{"num_key_value_heads": 5, "norm": "rmsnorm", "norm_eps": 1e-05, "positions": "rope", "rope_theta": 100000.0, "qk_norm": false, "attn_scale": 0.125, "init": "orth", "init_std_o": 0.0, "init_std_down": 0.0, "optimizer": "adamw", "beta2": 0.99, "warmup_steps": 367, "schedule": "wsd", "train_tokens": 546800000}
MLP neurons of a small language model. Each row is named by its layer, matrix (gate and up: input weights) and neuron, and shows model dimensions 32-287. Each number is 500 + 50 x the weight over its row's rms, rounded and kept within 0 to 999. Numbers have three digits each. A neuron's up and down rows have the sign that makes its largest values positive.
After each neuron's rows, "fires on" lists the tokens most often at its 100 highest values on Wikipedia text that the model never trained on; "fires after" lists the tokens most often just before its 100 highest values on Wikipedia text that the model never trained on.

L11.gate447:444504601487413514485478506430415523387481475544546434468532575527481503533459441493563483551518542420528508506457475565557488535507476465609464479580507510542499488509484465474462548510459486505547498572435499467591552492463451525419494411505537599486548565607464485526413509498680494536539487424537559452583492482477448462440535515475497542606472518551488462442470456477398505429537529493545509568508493556542439579475504542488420507531514403425493440511511532525548506531575501427401604450473526539499570610522520507469458539444491500534460512430531469502499553430474459559474505514471470446476453556499566565499539515435467454477553490473600575535419514420515554523447482502506518452602464591533470423528527566513527460526424436542488504456417586507552430545451571
L11.up447:522477565430483537481499461487457512449567480519492504469531593564519486485538522480518442532555511539570538558503506510400547577447509417554529509511502563479527472444630497456556525549485433403491464516557487490481494511481570501528406521435628585317522475552554476450469585587526488465458476566570488369519433457571459530582466424502505501558539515455562531565542554546482453467464457415480480463564573519513455479443540596444464518548571462530535512497448433516481600547524496469447503557370461591513448531354548579523466454526453512468556456496508537535570552445543502533488553517406525470461517495432468522581489542511563519583577523481530528531454493510470520475499504472492541511552488398538544475386494517537486470410508474522417512489404502496472503574511441
fires on: " ", " 3", "-", "|", " |"
fires after: " |", "\n", "|"

L7.gate68:390393469510415574537506529470557450563492494530500497415482372540489433554509498494475396473503574574555479488560489535526489461490456479474499340533456487505559518484478443518407535380422425472519491492494487580593534507515521580470488452434415435562546402438494474446452496539450481445528488430486461476562510548447433574590513619497480515552420546442447473531475608506485439429393495538522505463591521515507427487500552437492487506503395505519397540466497505467506473441438466526524537494472576488562521489472454610543510433444531516503539548590476474523496547403405546468539520517457501468503464436550506480496513529545504511528487515554567556564438536476520494547424471449533572522597531561546595475609590525583468484484497451443520537486509480508540598471474494
L7.up68:360518466485518410572471432435504395446484538421574613447521534487513444497489517472476495490483471533526514611443502467420536567423501442526517531456429484494508608428474498492553542488610524466494523490445476445481501467605614448521548452540536536499408524608517470494433453463601519434505454497528479512494561579461499551456471491455417554613535514509409376511482583500480507508420476529510444602483509516467532508503552525514602513502493446597506462494487567525506484443496429439524576513473525462557523489489495505542519530492483518493534521585541587554542471542553505447493465488484429541486606491498483525458524558619528491560600567569521478528456572479478466491676527504473514598470453565471515479424471561539584511608536479406500447536519514495463440521514579
fires on: "K", "|---|---|---|---|", "|---|---|---|---|---|", "|---|---|---|", "|---|---|---|---|---|---|"
fires after: "\n", "-"

L4.gate67:509473462510504525528497523541426511502445454477577535528451435466575519554507516536554543412518530572507578491553557501539455474586463480462504496471534572436527479417549605515517464491491467430487547508563519457468570434451495473371544470521488544483493551409605575449418560531491582517441525642510472498509473511456518402578491458392402502537563477493559532506506520514413514479407470480504439523553513562543449489447508458504451579538423546488490512550520445438527483474519385551481549447447566625563608444592528477482425505466506545597476532502557467454439476451559485594528553504512542462486638490516492614541511433469558603502609474527535589387485556487483525470501528499560507429481459422483498565531481491437492534465548476435445532421434507539560524491489570
L4.up67:540467453441555560447574464484472506517530492519512477505442464548630471562559509509450543547429509519512613577540475570518487525391610370539428493439509572486489473576523500490448543564559604359468528484522469510511514566443382514484532415465596493509507503502481402463492462536515603401435432567416478443527481545499588489553477489512503436469380546468506477528457522514506515426529412556514449531493509502513478512513510587566457490482504524529523566508546476420396544422605456445542488477589579479476498486469503559458482588560519536458462433465505510450417471531533549536464494445478491552464535586518472443474544498510538514471464479467501527540523471499467597552510462479445548472485540500447545589550552501510526525550592494420526632449560485493548437560446508
fires on: " 2–1", " 1–2", " 3–0", " 3–1", " 1–0"
fires after: " |"

L4.gate178:458530486516569546483454470487472448398501473575450465489475540506537425558447527476547486475471532575539501638431495542539464426493443469524497506476456529404501527547522477487467430455538452507390545523451536496431552559440506539524580537451484467518484536553519495474529533643483535459569563519617500486527392508440474494539558497517562487488511423558420454474438469530488470476515566419579468481470561566547550474490424391496576552532430551417509399576539546508485490408516456512436550541624537501518479456516499514531494547563470415457476569419493526518562480543489517474463466550564493510447449491498553493516464537521473519519471552478467528549533402475605511551444515484550458483488529582509599506656468508618516496572545424470438501538584608561524500365480423
L4.up178:390489477466485499433522516516537550552513468592425422446469507537506571501567506417436442440506469547419507545448499590587555493439439571453511558611491465532479462434540547481508504497468468610441456533468549526579503437422512493540527446523365485427468488485493513521478526565476522564521531482459493498476424513456557501620505534455526459478423569534502452504429489510529554562459533542538466468462616486555559541552595473509589559485388548550412448606575554535553506452535441463443568614543549506523510483486510462445531474564459454523489532458460505421428477452477479504467602535531529490618508476516614474508558503487494496534438429419555451579413568533487500537450494527499492521468646589497574461494579507507518467546492430572534602473587475460488463502535500
fires on: " first", " final", " last"
fires after: " the", " his", " The", "'s"

L5.gate602:511511571518473508465458522510467478472523454550460668528532511490548526530516495518528504443551521487543540436530543496583494487500412554526461495545426458367554475526518586525580487470442493492515495491479522555602502530440462453456593504461491540464570468567477542489590550508504553624448516428529435426443447445529533464494527532442366510451503537428383474456483528500493564513454539526499489474548606511584541398420565450497401555582408528390479490491471524531607420492543417500460452469458525542522562560428539534462426530539572554480464425490561517477464442511429599539475415487574457515449537483600439486495480526540536554579571590448456443409528598551568505537541504465469474532566499486599543475541481474537470420500537489407469433480496434515481523491524569
L5.up602:493576522605567395521485515506537484477446451483477461584400476517515568394549583569515530504452407534508567455526467547500566485526478562532603445571505442552427465561514519562589532478488417434449489482563487423511420584490522554468490497378473440496483475494453472466567524434502594446502513547502472433516431401430488539521461434594490468578454553456514489465565448504476566439527630439438582541465503483518520548504500485533491552516583421443506421510447473542429499558481457469544454563527533597499528494498520410594495467425477504448559515484558511513411427485545540516438459569560554535535536488549489460485425408473532465533460515514483516483552462471476520544474475426526540460481443508513515490500438527562475541471597490365445494506367466459459558536493384
fires on: " 8", " 11", " 10", " 7"
fires after: " |"

L2.gate609:400483559574491500468489550494517450509409518504481454533529491545399545475417505434460510560448578566464433523462567487492498472527509499466531529508514557426410559482495475560474476515470542542562424467537563562511452444452537550431495385438458466440543474560526471430506493604504481572454504510537497465498598510495540420537443557465357537486417540458423508488409533480504519601495503532481520515577548543499449470505476442526511563433503520570463524597551460504575482490504439510451588491466522462501541515512540460437547528505573518598548561389526490507539568439449560490490524567553388508464482498510553503462468393535430608529437498533425495554441467458467506522440508602459530483591597453490480541484416413524530527514504555471510512505475491491514492474478495
L2.up609:462517539448501475479480506601484418465455552553544464505476550442523423441475533544544475431558555511482482467436409488523476497425491613563577502460481565465491534548485477513595438579524530448518510547486423469454431492403641586595517519553526510528518476592532407462520457448532548575425465499513519535551551505396426445528534534521475507510508466500510580486476437540510481432534415510501526589487537509492522569604531508472533463480559469475446476524505463470472559423477538521480483543482469653522488524593384465606488506405549535490512408506534473503504479562492491576466494654569409470482510501509588408512361424589465470461550484548446501452551487417531499531523454438431488597583435498560503572461401568504480454503508429518549487494616538454497534404491476
fires on: " United", " American", " U.S.", "ish", " film", " an"
fires after: " the", " V", " an", " The", " is"

L3.gate127:432459473541497530529486475547473433467553573533531474505498457451527407538520459458509521525496458535515443492539626465606492397458448548415487474492488585523521530400456494470512512527508593455508423500589435548553552450457472531460529388442520479467542507494436462526474419486565479489530561496576501548452526528578399465523474441510429539504493538469516473448428555559496461401468522550549484491508541527542504465534513490506603503455449482498467496588565554531485455488512476499450453408519583508506456577523524507448535488442526554506438487496495501523416532487398531488563432461470417440451527511486565559504525531525456464410459379578465545487523478432499492479542341457429528434448525468600391460433522421422580464534454533529579479445541454455370464553556550
L3.up127:428497498445513522529484474553541431472551568499488529414526508528482503468453462433474573653438482436583521566496566506558507542484484495393494517559534519502538527362448501554507573469511488544520514401595462541520562452459474460461513449497527516455549504476424475577503441475543475449529490474522480491529446572510487535588430471560500513566496456331461568494440581423446454485461481508505443447549569485462409507441469483507513499491533508537515529517540507498470439439500545488459425473537579413502505512429552405434451473492513456433518430456567504569546561486427481503536541488431418459404531419463570564618467461404433551534381500487596518430459398480519502569505508482473404477470619546580505460590483540462460497611526482561589492471519506502537576475528522
fires on: " Total", " Party", " Team", "Career", " Turnout", " Time"
fires after: "|", " |", "-", "\n", " Real"

L9.gate45:473597498485502532466482507573497503464505521506406454493476527561521404481434469486542436469527465606496538506504434558565480425499450525447467429417473538475511533509547555525565565483529475496450375519482529478468532472471561467519566533503465507440449563556497475539562493471468383439518472364508443486423520482536484489498493453558472523452450585557464510548542467448542581487505481401526439538462660441476549572611411468543585557533463550491443476496576564599508427342571421493462484462544485547483522473410503505564489491487608572532573432483481472488539444471468518522423546469511529543488480579623355551509473506621463478529485560469542540514453441501525545451524519536423469508448533446591622541455556509494434542406449470429480477490526529498465446540519522
L9.up45:422523458494522481442516567545463530511526549428414463484561576594490508516501482406508412456525462544375554504519429513506529526565532546460422398432552495491506567522551483569533488550502382452503497547418547487530473529509628433488542469495456427526458530553467622490512500500434535476511439361485539536433441489535477435501466461473455462429496609573504461500527493440435557507510437468565535523425638501480545546557584423511585562528570453421538571526519524485522511461476471508526481565468461597568481584450520561538525434504590573500497574458402538501544490485467501470432494462518574486425583474566537570462546528551451451530527550438480451461461539500588487461514489447537458556523482561518574555457494532584450506475510529421487494505536478507599422467507442
fires on: " first", " next", " First", " last", " final", " Third"
fires after: " the", " his", "'s", " its", " |"

L11.gate199:556504558401495597510490504572494502483506518500521486585416455454445432515510497446523404529441499478532556456510565520474450509525457448501537442483642481434457518541467526448468437540396512478522434427526529485485513608569505559489452425468485538430538502480474451493500553500538554487477555424560541529546540478518499601518516541500482481450522534499492470472447398618489481412441452471463459453556567552471560406513473536482517572426498550525440507499558464376527464487536352557491515529454539422594470407522512461454475531548473525524534465521524421532511494489491487453504513560446475488365524426514562556495469476508478516457415586442465450466526500431550535425569482481575485417520612527534490642494492497460562441477501462538595431526481491494543513501482446
L11.up199:470554507502490460492471561644469424438506443393490479573477528603533475524515536526613488526428508477487559535568541474491451406529440580493500464489513499463440548521478496420520524548539577456507560494489525433512497481463473521502426497524491469383444431449513472414523474422544538497534528494478473429611549480540470584473628553486512496472527612425438600512456551545527483509497440595493416492473426518484528485537575460580518594490487534560445429518574418485445545463480434539514545522458550487546497493380501503502398565532435541529455577521553456459467555471487569473556517466460473542464482496473537553589490516564502578499494549520513430506513475522565608397481435474576508466535523544487538659502428508508583519540495433493552454538445458549518525496448507
fires on: "\n"
fires after: " |", ";"

L7.gate271:538534571560459560496526395526521435467398500560572505527545497461578520424470504565550408477561440425546516455468523535511489343492407492470544527538539429504428536541491555504501539450565455516534490455470535622458573417512426507411489531414519464541549422512451509493489518482473480561515536515538503490568506514593433542500518455514459448396490516506469440491464514558579538516499473578463479499481596515535554462503535396556475502607416534554378392511442469485487442465500494584458451434521538509557564533514510540399516528563480552488518569479510478509557527567549486488396589484503434439428503525503462517531541515544538507504488493378528455524489578467591423473451569482558568415507533475564546591570550486615524563552546460447419574487524564453514503568557530
L7.up271:555530440575521528535501531515489500542481461481416515569588449530510484522390524536516504475493412538477519401414559474484427581486515503548512540493481572486614513544468382420531521548541510453529557509412506525441449494514456471550544496487589556447493476512505461426481541532461423463501536529522516429494514635484459456509517400431504422507497459514470489572441488506398359487560447534453456424393508395545456542548577497585560559544418497610560473410475517508608535479523576521515488498568510477518490458520512512442441494500514455403424503509513542498603503521582546472473478522494542393481486586494490493503391436486567576480605578519543471517446484542468500513575537449491526455502453451550497444595423391543525527478420475521407468475529487471521510447500524
fires on: "On", " On"
fires after: "\n", "-", "."

L4.gate165:449505520534539459526499480492522455539488571521573489496532416583407410555445523423527509437533530537454468421546547558575476474532515523384509552509544393471548500487510524466505590454498486491453510450664567467532446532489549638510513478469529514534418453453522507502483502451534397558458444407490497504512496513496437546458471426450482476593514561571517444501360567661530501425444540596556488512568437469466456514498500510515499453523443504501555548584564548516473462439418500467581510425458519519515560488518494510464541531455556619527487505589412446508547520529443608465516454564511448530457516480554417561509504533573487458463538574494502497466394447486488456499548418526457479599403480498618417496482489544477519499443481572460482543485473461469417458575498568
L4.up165:545536590491526432512494485489467548549524501444507506429568480527471479488493552470499567429446519586567488563518538529541494462532496473493486498577448481469672530520504411506559468490469475535502470492503492518492437460435407621567478524494521468513509470482583484523540485462519501447436511556556567431449520458540527467552442416453405512523520496547506437458477531522481404366525489482619601569559435438448379492488489494521470402516507464467542501535547497535456481450517432485468570456443588507588494535441502475549475486474547583526516483532485495410510418551441473523464538564562455521444566558576397465411540506471477545424608514469487484465288475450456495470494435545419427550548445551482466516445435550431536490451455388481490533460445583420497566415488571
fires on: "\"", " Carlos", " M.", "er:", "|---|---|---|---|"
fires after: "\n", " –", ":", "-", " |"

L4.gate315:503584508541458532541472524510552412512509444475599578531484452486530590497456503437501581408514508545420466440477539574486412488564494557531564493560471511451448431468565448503569568479490599513572375536443506452601391513543467523532475434448470587588414474483459530551546555491539396466461473490486461469576426475450560444465408465508403480510447477503483513512483537609493507445431581534496472517583527501404459574487444475498527538446453472515499570498503424608491528509514427493502550460512397525527504550514523573485541491473473523574530495506539523538403543553390452457479576550590512551500531472579501636401545496535495538507583535563492600404461463392446485524487489562528445586494519549552425464559530536434518457431532554447531432468433507542461488549571632
L4.up315:473458465548473421441447549434500483550527485478561615432499503551557493467551500476494540471522479510448530598518575501453442471466562573574484515555535490448487510514487454525587549570495584545496534465534461460512498525574489583581508532499452504517438468532562495580525457515557471540441483501576541443427477486489596479457576431519483549517563519636429511489496500538462436469442541506480510507575534469524529612393553476474534503502509432551513563506557460560509506584414556484505443501475409550560465467452461581545538469396462681595504593562534461461424430608527556472515449516642435539538554422516385455554510515540443552433468505561488540427486393471452531444492482497525545485506519492511510519623528491425489462491575452466466447503538541504447587512464537
fires on: "=", " Website:", "er:", " Born:"
fires after: "\n", "-", " |", "|"

L9.gate550:519505476462533476557498526521494430518559483466567412457545524480578565487440588500571456534491533483457453464569481611479530446544515449415515439452520489456485450543424439548523522428564522436551496454471490567456491455487481420440547471486471419547513476507455401531461557526460478472636530521511583570636527601534464493511462513456427477479440532556518463517492579483461521479443576430403603491567537487451504472518427487467526563415513517461502486507531480585619527500496474502527512433489575554502544555474467637536473451575524466441493619417534479597535571534463461465521500481551510441558518445422471522497556518534387513508507529522502436574538535459575407459517597461518591484481469468510437505517572537638498534509415452439476544532556417519550548473473508
L9.up550:482498548435525552532469432555393585586556548468520455538424456522637526451419509530554504504483452516544509435498486567552536450509555449506502493530466475492445525542423469463503466500544533367510525513437507509510518519529504413515399499588498480466492525650481500546432472539529557441451487436483640472554462551442494476458416440470633490548593529553408499537462489503482495520491512553458484445439391573495541402523599555580506562517517507434493460514499436549480485435495558435502512430476549531549511410437451569543539429473584458518487434434536557478488496485493521469488483574538495547470523459507481458605565599436503505580393506503526495575576535549479480563563550446448491517443480538555489540566402524491456486473505474552487497423527473448584452521484453
fires on: "\n"
fires after: "\n", ".", "s.", " |"

L3.gate25:548572488495558498565427512435436461538545503461504494486467564516492507421480549465467505486438516461599501511404474506442400481476533462432481503550527504445559433412414461594540564506563529546558506508464384472447481480411473547479431443466564427420555452449523537511523537428531540508428521535469504471448515511498468444574508528445517563511485440461595482447507473509417456460455470516529602495451526601463425484480432444479533428501460549425408427557426553459453475459499422456461480536434567468535526505537473465503564579532448519556574507517535436452546521484500507541482508360541452590444434435549532424466565491428492445498502490498488533537490546563455497522535412526496514473476469514530464502494391485585517569503483567535521508526419487622554638458511563
L3.up25:485475454545428547396521565482475574450475551517555464483580431539465555545555489469504550460579443386466456553472529525511403496489505604472461500543460505536485470488455502568465469456565586417527478489478562543459518446514430526442580574536524436489582566487458556423570599509482570538491564600441500529479527584629504482548463520487488451525418535523517434514495470517487374447581516527474525487513452499451567427417476503582410486561545453430502452350518587514508537471511453533553448449524519554497460516446540496462555534483438544431439584432396512516525589514497473572455431586452513454407531492513489508566506603532509453453547534471484512512484465514483518489499412516498575438585442513502490463534512561602447433501467472495581532456503420485622525537509516
fires on: " 0", " 1", "p", " ft"
fires after: " |", " –", " (4"

L3.gate245:563463481456425455551573536475541411448480469510513591461505507452518507410529462494510529424483460507543485547499422544566527555549480499456512549552482506516466479551518511525461601502568455476540541422472480462473424524471477583565494547553475541504608482490565575409569568485487607667458547550439473529486592531542631561424466525460495552529433449520466533553514519435404423524487505508524511507540442567488425503462410504472545526548539543499471504416472444577554586481463419559560479522394578484423471497497516478481412523439515566557501454515483544518514522427543519425461545558446577486418515426504448515529495486451421547516486508372499569552408473507565486535478556525516507530448479493504552448545470541515520508495642496373472498491460570572451505589440534
L3.up245:434509532515491442545449563566455508450401515493598495502510480414520604543502489526527526437566434492430424477540463587539532498528531610495467548425506467470468436513493507591614586458482501503510471551413483482449594430489522582489424506437491498474513523527510540441577496520426521603497492468558520556521541509515506531544410557519469588558497546549407436429491551517595403501446469399478553523497466575523545445512464517522477466524440496568521414487521555477509530446443403473513445441551513512451514493476520468410575367438488539526435532570506433449488597438473394550509493425542513547573474444536471462551457481547419504485576609393455534514452528446509548534482533522461505407444404487473543531487562562489545494447553458409502501495484538544468488540440476
fires on: " 1", " 0", " 2"
fires after: " |", " and", " /"

L3.gate270:554431548463457484557500515462416474539465443531559551504453478464512496564426478622478550478452482597573486452497563519482509487540491553433431469564533422502549426407487503529510565549397589523606583529509453436544521477518598592475560523532488526537478422533539476458504462498465439500662521484478563479502494583564423541535562564525415531488477511579544439524435554467449483515452493470542453552516508492481423527487547452488503483479466542475528548608486431463452529488507395555463611473505522410547482438482548614572507426554502552471561508501503484492545480493463521501541541459552517539520508463546464470536431484517533673483500502497484460479396503460466569468492499516556448558499581448492461515498489512419453470456566525573461451478509382522553654510433523
L3.up270:523475523515401494497507516489511432474479510502504478495457460493497546431464579574472509491417508459526500516511516463576436485433397571516451530461535501504474520573597438483543474558529486496535439416445459607507471411518570448371437430482522530441509420429489504431545512577516500471572542494385452498541447501461485530477533528393491433507473508540615520542486533515533432382441445526498486449602507557476460452534466541567436551421475509538509494519487479433497403484494446522506585498461501524513583453515462465549413482501430545552452576494462484562453484524508485468448466453469487518541530527483455461572514486484539529510492549591492596530403438533523442425510527547514481502554435465508517395460533550523609496487443524486509515628470452497561578525505541
fires on: "|---|---|---|---|---|---|", "|---|---|---|---|---|", "|---|---|---|---|", "|---|---|---|", "|", " ±%"
fires after: "\n", " |", " b", "B"

L10.gate222:585512466532452507541476405498513529520488430511408480491394495473519474457568560441518393534471487574480525459553493486514445526562434423493484470545455483509546554391494606535459520470512495553558421418421512630473587515449539569433579526464438592507525514602567529472502533496512473530507496419516560582583463567487526493541472560527514413573469549505579504551464451474436588441504493470517556555509486527441479450461474509514517553481436555632578530434604549402513493481508473462491544379424440491464553408600580552530551417567548448591445413488502521474582503449505470525480527478484541516532550600498457540451527567579504488508463411527566559435540524461439503448512516528545493451406465509519546520505518473456506474431535515463475511480470524400531536451501529
L10.up222:481507474445450518528485503512386530545385420503558557547545551502617475547494499506523498375472519482493444469544530575566421510463543526487466502490548476475474489530529474394450560408527527565514473521480449469503425421481473488429552534514510479393437613464483540512418540429529511542452466572561519450529470484554483499487500551508553431450549451467428472520539531465494554515517469515464522418475507511432420524486471561534520520529436498560509546479544568538508389485529458533519448509541541493479526548399475613434471496579450576517461424445460555432400578509489542499507503434526446553607546474460486565448500457430512473485459513591579462511545552531412490425493523494575483492501500432511482532510484497498491545581526477579444576500532511542486532543386506
fires on: " 0", " 1", " 2–1", " 2", "-2"
fires after: " |", " 1", " -", "A)"

L2.gate128:505492473469463604487543504452629566510453443481556524492378459604451516507565412620571510585463528477567484483547440437433527471454511470509559432456623435549507409435523388524562537506561482506589517472514523507529462498524527521567499469470533556555522510558606559487498350480557465542508451485460436491535554564491445523519461612463391531530503507539569443533454425536472475454547601506584480478471457452551495452474490503528533554534539472500470452536501468431478501402428475529517518358558501520479450537457504483458529581525436542601513527459466496547494553458499600563488542582480441585535443546551447506496544504424452544466539615485446501408407483498453543549502447543516477484513473461613493568500509509448533536584593482522600470540508486506428466481527554
L2.up128:487517540426504460557545569598470518554590513503528439551501449474439509500493587437524529378443525619399517582485539472440539464463539543500553577561445526424520520454472500443565456444406465461439482459585556380485416568603567490488529482536512546508483540537526353492542502523546402479433502592504494396492457554528612550515557475500473496509366440451508508555460474474539572532514497460516608452489533503562497567544493486547630527463494596573540551592580556508487493469509461452385517483469477464442498607502466493480476465512506475583515539513500471487461504506500533476453521467610461481468559468543535531473520443491434495478476532500493506448575441481497544534608386504576506394455475447510450474501467518460555479489468524438546480561450508512536427426507481
fires on: " to", " a", " of", "-S"
fires after: " due", " al", " According", " of", " Al", " according"

L4.gate622:440543515589571492470573428473541527452460544475511498573523568546500511464464473607472378526563431511505515530564614440472543460481490574500523506513540405411549561506525483456442481454530378540505508600537563504534522456472423525461500460550561587485467475512488490505533427420499512597434487397439522419470472524541532503427502504486413383488433494451549553525518581525487550536453446523472591449451542522538512460535432472556427524558493417405555459558526504479560464508431559588502524417505449459482485497525544419477541569480561497341480486498461439539560470501512540512595522638507450446502558404511540505529459430548514434529586536613445517506523510581496445490513482499491478479433460446441427520595475603536466502487420531446458380490450499511554505492541475
L4.up622:503475478539511431525502515496534512522471431520406492489515537565553469547449516471531526547457417452448509524519457562504547483549478496555418440440438515563442445532551467619442476559442484501477520527507527460595452474476337468560531515531451523544426572538478498416414491548533507507467507568431491580465412500463508442482415563538565444544499456632436424491627499503510457491528482566521485549521570547457487495449644478478447449507500353436526535590471509515488598562542543585466482491536537455480494464485450507512423521595501449523510595572576519523429508520511464554481515506489556467563484589562540487476593468555475490538481601364465587515542568507413480474443505524507433545453511487434468417507499483440435402473600504484423463482436514544512527504491512
fires on: " 8", " 9", " 11", " 10", " 15", " 16"
fires after: " |", " on", "On", " December", " On"

L5.gate42:540511579459475479454556462521485595495479478482546522432524505415467547485444486519475490515533435509505617507625520479534403515487469516429480469592489539534424544457432513454600510556410520510484498424500498546495438477522527498438474481555415506505514514462483506506519589539519468532567523559554473528547476461578551566481546457540498534459571468532513593443521551502416510534372484568518503433512550486440484525633423498404452480464421502515453469446481489480631507491530411439500599500457536466488585597502495477500495504443505543487451511488433506488400554464489521486522454541434416528521587505602484529526376541480581557502452548423464518497487465456540630407476523589519432482586499448471565423534562494560501534466465448459484514467501557566532490443447545
L5.up42:481504481526478497488519510603526509522539487538488482462471515567539538499548569429499560437471483603501601537518546465557491614406458507503497487443537378521493567547465478424519566508496510519447505611455514507585515482520410537456443452447498537505442441524491465473528557502493532403569467419464540475443409541463533551547494545489519412392583459610475440486520556504540491491524464616533482508485461550501463512520515494544580462443505501516520526506574411457527539417467537449516514521447505473478496477362534552521579588519491452495540504551564483548441496502557523445539596490501418479453518459484533602478428497485494562515594602462505538517344482478484507614491475526515497533470450542640483603439490486431565451470461461494435472456506531507536434528531450
fires on: " —", "\"", "\":"
fires after: " |", " 54", " 55"

L2.gate480:523457449521494475511523443544497519531518509487534462430517517526483494510512438507503499389465476476540528542530519435535467444445524446498548490477492544568513444409452554538582407416392575496497506453480562577479412442541533611501512526537499531607514381498557548523467514412478420510601497579478540531527571470571393512447521472477401518554411626476559511424348631526495515523440560479402503505544534520484370504550472419506492509510481536526499472554621549534458510566488524622467595416473504504498469496555476519508503547516472497548452519513508435508462531499544478477497565572485393523450480527553423536536483496524492495518536541536392508495453427450485555505467474535521507537484531581540397450452433472494541493536542473453562447559488457500547494582569548
L2.up480:558469449416575514567539534446515607542533522531534432537521495532409470426545470521523501487424544489521467510598454427481440560419506619491565449484489476469529508466483539493520531533484458497604679477555459429513448539499606556528495559458534567443512517513447554582484498497582460537518438567555483533478523531463509470577416534564502425512439408453618497592436453508494531517493501535506466462465607461536503436512461566490545470509516546431558510393553535568470407560554533477466445529463435510431460539561554542493480489480501524534550464453450555436568490395496471534531531461353533460518553460524603469505486488520523427549542539526457429407533419553520498554557466490440514379483513491506485537492439503560526480468559515438473532503426463573504410461498446
fires on: " to", " |", "l", "ll"
fires after: " ", " due", " According", " according", " sy", " similar"

L10.gate434:544561473602573492545467412580386547564437515420542517440519501560579525532534528512438508443456502473551541526539571487542432495514555491403514471510508484544503485498456463390505535469432474493464430506450458527480513469561545546531506401422449509571492511503546485486465481408507530599517492465528488535547554372515499445518485524472503450495481497543526514480473481567508463461530547461571511488445474619495511552600485537571469527448428442470476391523467543514465517469412453509496609437526524502489568491445544558426518527422527669536536508452440502438483518463556490513526524520581571528543531645530466515464512487409490531441483461507510490515543454551487537541527497564502443400482472532468410530469519514447493467501517446518551502545493581404530518445562578
L10.up434:482563517567542463504451483488460608450485545448530444464496527626538580514516482495443607510493455410554472541497509475555576518589590481462473458480476417506546471443546393503533535466423447470472552526491577514582522552528538480580414520460511468613458541540481569546494525431485525565476476430499518558469487497479534417512442585431562485584459576516509506423489535511483489513553566496495541514492472577509579495488579587541496514488503409442579441431440609477510516555434539512515541557519473524470538550520524554395433471429513525564557509463469575482472523551375511497581509468573544436542583564510549498476563505423408401483453490495551488547502536529499472565611481487448463413524423559460453473407447573531440515568556499452498524459491518594473468408459476
fires on: " Total", " hold", " Website:", "w.", " Turnout", "ig"
fires after: "|", "-", " |", "w", " Republican"

L11.gate27:455541467645536495483414500429524490582462427552542530517552530514549480432498516576380563457417491606531563487542586471372527536519497486542544577575462561539615527502570465453492545487521659581512550458484487482556493435518552461436463406524535488478458478476562455575524480613504521435473507542527532447407502459521417527561570436415414571486465486473503492569451508495519424443545564491488499538447439609471446517552500437569426494435388504508475407609578516510392521495496537419585546380503467537510482474451507543541441544343497572533530541481461511484442508518529525497540562480455455523499499548527509491535491518462501559452539471479559521544533494496457534482484428471485497496561429502529503505556586498416464488440581468474461435385509517477485553508492550
L11.up27:485500466599558505396400584515486457524425477530424516481474507517610580489447488532424640512470506542487536576482606484482480566462509504513525468513511547534587465509600453591453460420516555473540562510460552461551496486498550509541485463523536469543495433487488429576504467527482517540455484581565466444378468394494448539539488509473473506460416553554507551526549477488580460477545529457520435618529438564504491564552508512534492505451471450502551450525575598482523602416404534439469498464521507512461417625506484513557398527449452515478628543504493545456532522555593464525593393513454435459503530568595462504553456505468511581470554474509524450504459469445594496451509416500488452562512433437526466528475468498429526502484563482480478424464446623347490499439459558
fires on: " ", " ISBN", " of"
fires after: " |", "-"